config.toml
num_hidden_layers = 9
num_key_value_heads = 1
intermediate_size = 1280
hidden_act = "gelu"
norm = "layernorm"
norm_eps = 1e-06
rope_theta = 38200.0
qk_norm = true
init_std_down = 0.0517
learning_rate = 0.00714
weight_decay = 0.0
max_grad_norm = 2.0
decay_shape = "pow"
batch_tokens = [32768, 65536, 98304]
max_steps = 10739
MLP neurons of a small language model. Each row is named by its layer, matrix (up: input weights) and neuron, and shows model dimensions 0-255. Each number is 500 + 25 x the weight over its row's rms, rounded and kept within 0 to 999. Numbers have three digits each.
After each neuron's rows, "fires in" lists the words (lower case) most often at its 100 highest values on Wikipedia text that the model never trained on.

L3.up393:532501513489524528486489459467502514484492525508480501530496453532472490502509494500486473476472466489487474484454483466455491535432480500512467518489516542438509488502503484514498523508516471492477479491478538498479469520499506519497524480494508504454486513517497499459519490498516483493497491518485485499495530461477492503525506500499476464489536453504516514534514494489508476530510504474486469522500483501513489516443468450486474456509500501507500516489492461501472481475542467495507498464489497492531519485444441458486475430499535471467501518514478495529513464561502532540491509454546512461443462523503510519489485486511484485453484491505430484467491466522506485503520519524526495463488426490495521474488463512513495526500516525529501532490473447467519497464517486
fires in: "of", "to", "following"

L2.up109:494506505515494536495469466491525537528518493519520525513497511508456473468531513468469488479549466484534496495516520569499472490485469510475524528505497525498472555504480445501516528508505475556505486494492499479501467517492481481470497509508517512539477541493510529500487529491481526498547520537495523526468509531524501501503508474494514491523542492466494501455502501530473486521524519463492429523552472507565497507560501486475484493532474494505519487556489546475517479488509508497471502534466477538512500538505507477528505508508534512482478539492534494511478483498494502520481451491566507515466484489529477483495491470494498474524487496554487516525486510491536519484433519524466526542480539485482488503524504486490519497521460491487490488498476501500504510501458491
fires in: "of", "their", "named"

L2.up1011:472491487457498478490535505502514482533518487476507482496481468530488514445522508478490508495562509507525518470471503449547529516541505497471519513468538501459491524474475498489500480517505502488482505492552514464521498463553480547498511516482519497531541531479520474490506542486526528510481477510515485522476467495493496500532539509516488489494512511458466531498505494517526525485484477493452516542538492578517511517492525529497457473472484530508488508515488529505445497515474467490500484515519497482491524471508477500446503524528435503500463511512458455549466503481472492481487495507462470480520460513493509545502529487467523487481472506499534490537519491563499524459496511470531497507497479519481497465443511539462480535478524493496487482462488504516475551515494546
fires in: "of"

L2.up1164:480488466497553507487526467460515483501519502501525479495440545530481515482497489501523507507516516518459469506526463476529521488525503520477504498472504527509529491506485504505496487498442468459484480468527503465538519507495456504480534522503482508529493500529515513478504501498540529501492470533472479456474496471521528474492497512552476483522486533446518502423553512474531522464494469508482504532496501489531481511479473474497491468482490502498490530543474586521479497486519460502510476504480540454498505518544495502456492464499470514528468521522487519559469512524519499498482495497521510538506518464553479476481531480511522496517495479506461491516495519522504479504493477543500524498491486537492482516496567508488500511491489479501485469481507531567540508532490496
fires in: "of", "twenty"

L3.up446:490479514528511508488473508490514447485552528492539548524512480487524480481478507524503530499483543421502495486473480512518483554502506522455498458450491507508526498551509486500487486522482491485484513504451479471476481469495484479503481516518507530461464530526467507510504457449525489492455474535513470470465443453513521507486505539518486484486499503514494487466504504507517470529509509483496524496510475535476457501486497537483537435453477479458493495480453458500488520497518527496534495490517494490529542518480511581512469527506475483472483484477454470546469514507495509532478501478509518500505494494518525468492489465485483477480476476526458544515497529525514496487487520477547499512463468480524469472471523504496479504501507458473508528501470518520500507525540524
fires in: "to", "of", "after", "upon", "following", "twenty"

L2.up810:509509492490468512496483482472495526497500521508509497521475535541475490478524503486503498511524516472540477490505528482519539514485477482485458481472498498481500487467537481547522481520518498495490495513479469501485532474473492479527524520505547518487502502494499505489503532525554481538443493535453524472467429477540513500504454496473535463491509472451490503469563502492533546490497517504523506528553484499545480541505539541528514493463472479504501546508500501498531459444501481502491526491492470515501518509530493496499499486491463490508529492487524521509493509492455514510471511477502509547506478517494502483481542498494470489502476468509501486576543502530504493490490565456468478553518471519488519454527454487436469507481502454475536487478457501546504536457456505
fires in: "of", "majority"

L3.up227:519519445488524532469499496484531483517500501469468525487511465470507500502521531491478504462509529476519513457478525463524496492501503524503518523459496453462491515524496490518485506516479492523507473509501517485469474500496483505528495521478427483510513508495542482506499497507521509483511516527506518488506507521478461513496561496526518529472498491428485493477514511501515552528507492498518474496466433481476482491436467507504510490509509454544509518510525512541489537538518526522500505469547482490524487480522449491490467496492479503478496486522498459501536524506458514459438491486495485497492446511517465532526523473492528533522468493480516526552554473443517536456499513527493521418521534533471513471517539512502476523522511488522482452517469507470529500474528512
fires in: "of", "some", "more", "such", "many"

L3.up689:524541517492537528516538476530471552516503472532521496492491507510491477468495491540498475553527536527517544499491491459527524500514475483499503519489494513529496545460523479496519493527534501472520497466489496481552467508477517482453484479483492457455472473472509466489480491496517537494508465525541495524498516517489516503501514461481490519496523501491460454524493489465442559449531497506455462488472508516540477455497530517539484508523548452498535525514478521521489500468469492488538484496452520495477453462438483481502514548492478546499476483508480533516501466515525494455527488505471531503483519500527502517506527520494513472536478514475519511476491514495511489503466523497535570503492543485521503540508515527474526488515520485508522496500489488492466502505500497
fires in: "of", "for", "at", "to", "starring", "in"

L2.up225:482521464471529510505479475481516483442485528477533489520439533539474505492485508536533487501530469482488520483533477509519501484453495483493450537507472492475531507512446537459456546544495486516538509493483491521504499512501507493479518481492485498464500447468499495518516491473475543481520530508479484506469541488497464541506534524494499498468549513498447459521492477530495550500523502495483491475474481489500459474514489476561529528464495491500545492497498537486497520501509541507496498473507449505507498501509502477486470456524547529522494506514498533520485504510470476477472508492492483485484531539547502490463496448477545455526501495471481480475534513494509521489526479513513541511485526522499539512498445481524489506499500467502513474513471508513496487484546491
fires in: "of", "ended"

L3.up1182:491494493519516491480524505477572518485476474477480514446496508461550513490489479498495530501463534480475491480483461456491503519531495505483520498541492529495486484494538545479467486498499462518470508514517530506432522484520467477521502463496470503468499489474468461490525496490469487478514460491470496527469481509531485493495532491460500542479480495494498514485500501514552547493519501500531561496489485468502480546465505477501458526533488521558494454550539504490526445544530482503475486518485504523476480490521487502457551509526466490479499515514532470498477498500503472509516516446505497445487526528504466490529555508454470506484494475508511498523514518504504520499492510479515501517528489530494527514451529534505448507464517480486504507493476477510526499494489486
fires in: "9", "8", "95", "98"